{"head_dim": 64, "tie_embeddings": true, "init_std_qkv": 0.0142, "dataset": "wikipedia_en"}
MLP neurons of a small language model. Each row is named by its layer, matrix (down: output weights) and neuron, and shows model dimensions 368-623. Each number is 128 + 32 x the weight over its row's rms, rounded and kept within 0 to 255. Numbers have three digits each. A neuron's up and down rows have the sign that makes its largest values positive.
After each neuron's rows, "fires before" lists the tokens most often just after its 100 highest values on Wikipedia text that the model never trained on.

L16.down1440:074142104177085131095118168128149152058106109180138123174059127139105113149148088136087097114126154176065105048085109141136132170142172116166124142146088141079099156165097118086061083089132228152170170176098117153147137148145191120142108154134110188163152126140163133097074192132103085140145121113137097126100100145091072102120134099142104171169107073130095117154140163117191118133060101215132150142132126107108122175098165083160148176121181071085168172117085139131175070116083140138135099135143075126087168118153131083160201154107149135151161130156172134159135120086103094126153169110099137097150122140133132133097133072071140136111084079154131078152074136132139075101130118131167095182142164166106114131092101152164172122161150177092180122094085126120116085159113128
fires before: "0", "1", "2"

L16.down1764:102137126149166115134218103130145086105120104124109156132210085130047135092160113115123110177132144098067180105122091101159183154149125089148117116140196096117135122109128124144100123156113078145140097111133158154157169102141066059121174097150147100108134058136096067074121090093160194094133148156123097130165105102086101158144188143137156110168170121120106093158149143083113150093096167180170117168126100212166108106144074091128162108142169097147174160116136100076135109197165153105114113167128129177126117081140131176096164125094128089158112121102128176104140130079129151097160166095143151132147092083136077147148092161103146136108150136118123147074151186171118118127132140106138136171088211124132139154099128082078121102107117160174115166121102071087136132134151111
fires before: "2", "^{", "-"

L16.down501:114116103158129139085133191133069087139060148121114120151103100057144087163160152150134147109084117169152158094105132141104162116094135104135154114170067094172082101092130076134126162140128134114137153172105077173122166150162179193110108094108136149134166097059078152128088215129165163093103113126184137123078087166155198150106170131126168134126130130112126148097104138129121085092134130093159119114137154150137141078108113123177131114083147134163179124114100175101134182158114096154116156078105096128155130139110145100135094087072186085052049094139108124125086130046158167090124155200170107127155131097160142174118158136127090144184118136116071121165102127102091094212133173118136147105183183158092079172084083107101121117106100135180146122156089146118118137160108155
fires before: "0", "1", "th", "3", "2", "30"

L16.down2106:126133114160061132116141142091136162161140100151123130186126138089169198173134140160078151147130120168070067097160114139140117167126186155202054147120106161108100199065180148146126137127123141164149099121110144151070076104115120075113068104126125104126146124093133142122090166112076136105121103123099051150155114144072141132144175065128106132089088106137196140150130098079117126155142153096124115129118093175102095078136129105148131130114082127166135149077101105075106143151113136164074096158122112181128177107094094093065140146069126101070127129119143136127123191108132151113086109107079152124113072164137113109140126164125086145087127100190140148079126102103123160115107146123122082170127144098122131101188122156117149101122144158089142112171092091091138158117137166
fires before: "1", "0", "2", "3"

L16.down1398:166137085103209171046142165141172160206107156109130106116101118114127131085172086133062111135144114115137084171151155180111113083144133122099166118169138176125104121119175104113105075112108142131091130147081135139159089139137179157113135104116137109090107097137147108112142118161141184109174129090160110164163134097164119109114140113148100152123129122085145164083116159120091123127199108063214145129119144138108107123135139129109110156110157201106137183184163135179126189128134152154154104115138148118133166131085068133107165131155105152071114093084124104090169115140143163134139120123108152131174112109096169186062090167113153159128109101145155097174114130181102157103178138136130120111104126127156179141164089143139074078148169112073098178151136141071081140115122122
fires before: "5", "9", "4", "3", "6", "7"

L16.down2332:151120163098195097098195111151138146145095176148152105112128158136088096098148102156188124135142223102114147133105139136127126108143114114053112097124094173156079157118155098117116116132147176115116162094129080101145132108102070176124146099125105130096134093100156117155150141090113115118164155153144135143133138105114110117145097111131097046180128160070154155135169152151130175124148104187098109134133120128138132158136129079137149144114144094064082085158113086138181122127149118207141142147137099104164131153133089085120079100117207159108178098174104109129119152171153133123162136091115140097077131140108166086194162109142101171111120080146115130178164166173040101126156150119084177095177155165150161093190193100132114185201111141159158079064106162154110046150106164
fires before: "4", "5", "9", "6", "7", "8"

L16.down536:137117158122143083076078120134098132136194077144077134092150110171105172188105107131109126145071194123132151103123066087140142122146140105162119116119124095079162108183112132094128143137156084171072165117136105140138096122136195122085123130076113164119157140086130193166121169155074098093142162191114144155091138143134082122168133144152171149108051105074121115166116197079146128156164126081127138129099066099152110146101089179107080176113091104116167154091156097127146152101092104157136126092167127116142113138162095149126153085129178150134063133101171151138088150153078126098085130135158058124156106120069153105127129128129088081133077041125149173178126118130156107153130141125105109214151149119100147141083129096153178108144135078148129109135158114116163035146131163
fires before: " |", " |\n"

L16.down1065:149131142128069095154095148167129131088150099107167135118199147112097135123169096128112172103144121111118113162143133098116115062193057124078108186048127115108158112111100174126104139172154109092101152121131168133095109137092176121117137085159107076190115132074167129186141111114061122224146174175155126122153097103097123145089170076097108156171099150123164114128098124161121116131136058118113146120147152182157125167087127146092184152131144089131105115121178100091119149170150139136150117078138138125133094109102176099122129171092148076118152156167122097151126112083080113149158073150099115146090165076145113089081125129105138113154153104091076120091139139094167102116080133148133137126094115129105099167148062134173092065134147151152095145168152154131098130099110109
fires before: ",", ".", " |", " ft"

L16.down894:138141084131101083120144114079135149076159120119151107095108115183105143107126202176148131130149113137138140142104138064129103137092098058124146111136163114084106138126101122131171155156091134122118154118149137149160111176142090141129081114072128106096177193110100104098100185122073088137109077191160157120107119102135130167129166211096159146126130095155104130127101149110153106078094151203165056142092149123184125133111181084106102157138173090057117144133186162089162090151151099108144093095162107112079090132062176046166112182133128114143125141124130155123130141106138140052111082128078112200112100179142062118131153181111099100131154113144074150109087152125176150099169178150156090138106106160137143130115154116115159128056112093115071153102169163109081156138105157
fires before: "2", "1", "8", " ", "59"

L16.down1574:162168088113145156071119097117145140107074103125104170131105129109161087103087113125151117116095109131123167184116108125124102149084144119128102114198179165120076092108085144116116144201147097115145138112216165129137114163122121147128104122137123133161100149176145129152146114145111115125108119136045120116082125184168118105104146083104092121154093142155135165167121108180167090160161209124106166175130087126161089102127133096114174157102115123143131153186093090214134140115140146097095157219100140137211098095142129098141137057113089112135139139122126132111147129117146141115147095127097143142158175171111127177127151148102176092103119156103103119125127120130097189119083109133149059073148156151188129109122105180111085104072128130108109076056119054112116138174130106
fires before: "-", "4"

L16.down601:134139169144132140077151157172132125110133132069061113099128113163082157093109165222149145178101121101143158137124194151141105110082180162115137117187168174116160195123112163100138090098146139126121093110191126171102069074171099122115121188153163133093190132160146143128114106152155140155133079143128140131092152181085107135146137127107109135108141162125130171098165144101137123165057143113190138157177177149127107176151176086130087102143135105144095099117097098127103142053129118154126181150215181145161066164145154062105135100171089144156168086069145152111141118122109148113081159135179103188103091180147122178174137207186123139144112138160097101089133111101113125090097158103121096174124170076120142141109120123114140104161103157169191097170087108154132132118075149
fires before: "20", "09", "ache", "08"

L16.down1372:134161165099115138166191083187092119141173093143138122146139164102073150056135117074133127094081130100120150201183143167162064154150140118104177115126137104115112144144143039100106112111114188075175087165158183141173130103156134083080129098175133128127095080150170112162126124142155122085122164129112117122118116105164143117112135140113191139153083055131104110090105143028105117121139123150148112081114112129143168139152110132105099107139131157132146162146159158104098139092113089123154185109147159083193110142127150117149151084071152165114067152094148093070127089080109138151116162123101148136152112158092163147197127103107151156075138101114129138135158109134078140145149103052141184134158101119165132129129115138106118128175108134123115147173105136179151120172123081
fires before: "5", "6", "1", "3", "4", "9"

L16.down340:141111129154067165112164156150095137120175116106095085070111128075092043156092049188155171162075120116149148151154173112100144102088113106093131106175119132130131127189164151127127114164150100127158139124114148118083091152135151130141112109063072161147146103123120120103150113072159135131146116164145118125167164155170150155094180140131119113203058150095123185158117139067173112057112114156138098088145116055154135107066145106144175113157115119149132135163131081059110188135168128115136102123047102157128139098170110075166169112185096137122114094129093138105134171106150094089177135171142172184171183119130146122093117114109112171182091129121196133100135126139128110123197141117148155189132138165146109135147064095159121121097163125164132088174103117158125123128124152
fires before: "6", "7", "07", "06", "16", "5"

L16.down1168:082160139123132113096107156119116103168143118105098119163178111159159158109090132176120110096167166104106146145140121176172109145164136133134139147095105121107121118078077121160145123123148126074165131091133103151153134110162119135077154122157086112125089162166126184112135056120100093134128044124122177124103175109129165140211137191108118097114164144139146100132153152124086155125107145097124099105127154151092111090099101132157112154136072137152176078132180064115159156096073119142136174086146122130119154165141068199119183098184104126104110092105092140131169119106152100129086171091114124133151145144150078142133146082109112106182134090186134109114117143157181139070167128074169121124098213110166101139153138126111176124154134065141110144140171080121157101122069085
fires before: "20", "19", "1", "2", "17", "3"

L16.down1464:119117115105121100113096162145102111171130113107197114099189167100113132112102176154138181132111184108105148111086125115137115161110210121143193094101139131115066125088082082099147126116116109095105186147142103167106129131094097142089171183110186134113105155103059144130180100143144122111143094109080178115159140144106131144129151127161113173141112121159103105115160150118115128141151159165084093162146140110144061092117137153131112108137129096145098165150157106115113132140122116147101151119057111137141142135103132152057156133116137119133104117084106082129141113126100107124150130080072134144139116113095110120088155220139161120127143139133168092074084112081097137135111172102146124117162130158139124091110161173111147063117168132139174162128189153089165170175147150
fires before: "00", "90", "30", "80", "50", "th"

L16.down195:112090046138102135149104140131181102133114134078143075136132113145168135155084135164072107146106148175178145094147121115090118159117097150170138117148121138153141120074058121094119154197148075133124062119124097109133129180135148092122145129057077100163140178123177123162144158119122089147121132070165081079107112159187109115109166128170124146166122063130139159129128166088195080085095184112093081111112165127124091114101115116080127116173160112117142124124156166111127180145126121140079171132060140100159123126127090140102149143064144125130139104071144133071111114112110086122113127134101123055135088090062123078151146199116095205116207143137098162137094149199094134144104112169170087156069084154112144134148131139173108113123132107125085128164149152164147053115127130
fires before: ".", "″N"

L16.down2202:062145142097121135142112152099134067144113122130167121119152117159111143169158161112142124126153148150193072121154156157148165123111133143163107171113125119136098114170130115047122129124173170138051153125144200150116092172110126108108123077158108104197131128122240141106141130088093115150237106177160125131161141119086134106113155125085123133128135123185127159089111132124088181119126123123136133114132106180112176083131112155141087112071096067175145170139126153076148094075123136136139083137112112119166131108127135145070101091121100112171092126117128153136101138075120100106115092132104128132107115157111140114074167143172128195103155108079097070115127109175092064142128133141107111118180138116124219086111138228155173140190089104155171188123097153162124152122152135
fires before: "1", "0", "2", ".", "3", "4"

L16.down748:089119144154161187000135144073139132127132089154111085169099126113126121138100116146128139145083126139144140100113105163099188141115132120134116152137111101066104129176108117136135065122113183147144099092139202139052144070180173097065082062143106181150108074140097105108118117100101158114162119101138125166139098106111095187150106105083112137084115102119092064092130159132136179116149093118167107149167111152165185071139090158112071144157141129134198170097115123125063135107145174132137110120091157070090144132155122108092136132138125105101181139103106102102116117077141097101073172172200151160155137098157100145170167128149104104145199091102051162117154114119131123119122150164138171148149114122119142180109076125116097078138098101170095185162118073137137100121121097
fires before: "4", "2", "1", "3", "5", "0"

L16.down190:219129182144197076126099131152142132109119138111175069156130116114102104164147135128102108168133109159108166095129095091164145114124167110171141154201144108080158180105148082155118098129146199174148119114043143153130094090097151125104088138205136088123096087125122126173105090074126130104157111122120062132135097090162201188111130124101136129094148148109114109090061172207139136099110152120112102113134154134135131138121085094153092158085113097143117116100067105121065180132107098133144100173190167135174118057169156134097114087099186103187107140136086197120089110070109168141113113182182137136130163135088133102078158106151096146133102090153143155159101113119127144060133120121149168122059116079102118159106160091137137085120133142136094128142102087098164135100140129
fires before: " |", ")", ":"

L16.down2033:129155145155110152026143108140138121141156176106053192150066154100099152084121120150116096116129138150146164165151093138156144111111109100140134134152104097145097106081173176169157094107166123152134195155145153117118126151187131141148144110170128093152133150063171166156130077128109120179143085149155077171128113103131128095127139089132122138197173076090123159137095137112168100160128096126152099161118107145155130199054125118100171118153097139124202126153160127136173168102100118149167131147114118148127135165119129125158159085105110115080132182119120185066144097161154100155090117097093144144086143150155098099123163154122162140156011086135178058163102059171132075116096126149129093116102112101146147097076137148072129132172128093165135154147182142131117119138081099
fires before: "20", "17", "18"

L16.down1301:119160193082110113129076154149138139121122129151149132105125147170068107143148155135107121174095134157137156107123124127125162074118132202125103160127127127162152104084072161154142103127117139100115177144185111082094076102157129137111104156154061143070104158110101109154080168149122135089137174153125194255168056081120109154110095116129198155148075136164155096101149106123128150135210113116155146098124131128133086100159153162099155140171205131129142136127129161164114103079111172090108189062099072132067134158102121153109180115183072121159132103125130191076204130152107081120097128126124104139097113170116173170128109122170163099124115141194132131142167133113149113183105137098118148184203162139131110135125163106093159139148129105105230156147119111135109130153040179
fires before: "20", "19"

L16.down2474:156084123122137132129184076138119082123073107118139151136138178136132077131082126145087103110131136134100131112110181092093090100133196125188144169126123055133126094127115174122149112117145109083113109090146128075095097143130122145168141128107159113128157199135120143106080118148116146125158109105190137140158143136148154098188148126115103077103105115190138126134142120092126136128132181145149081123153119140169136079102118154077115144146092155182179154162124181185184113063114083120104171130086161120107082173075101118147089127152152144079117050101126102187164123105067087120116166114113154170120135084114126133153119135148091124114167110137125110179120255124101121102136113168096130131167167114147160102090118135099078142108098072098167099084083097167143135100127116
fires before: ";", "20", " –", " ("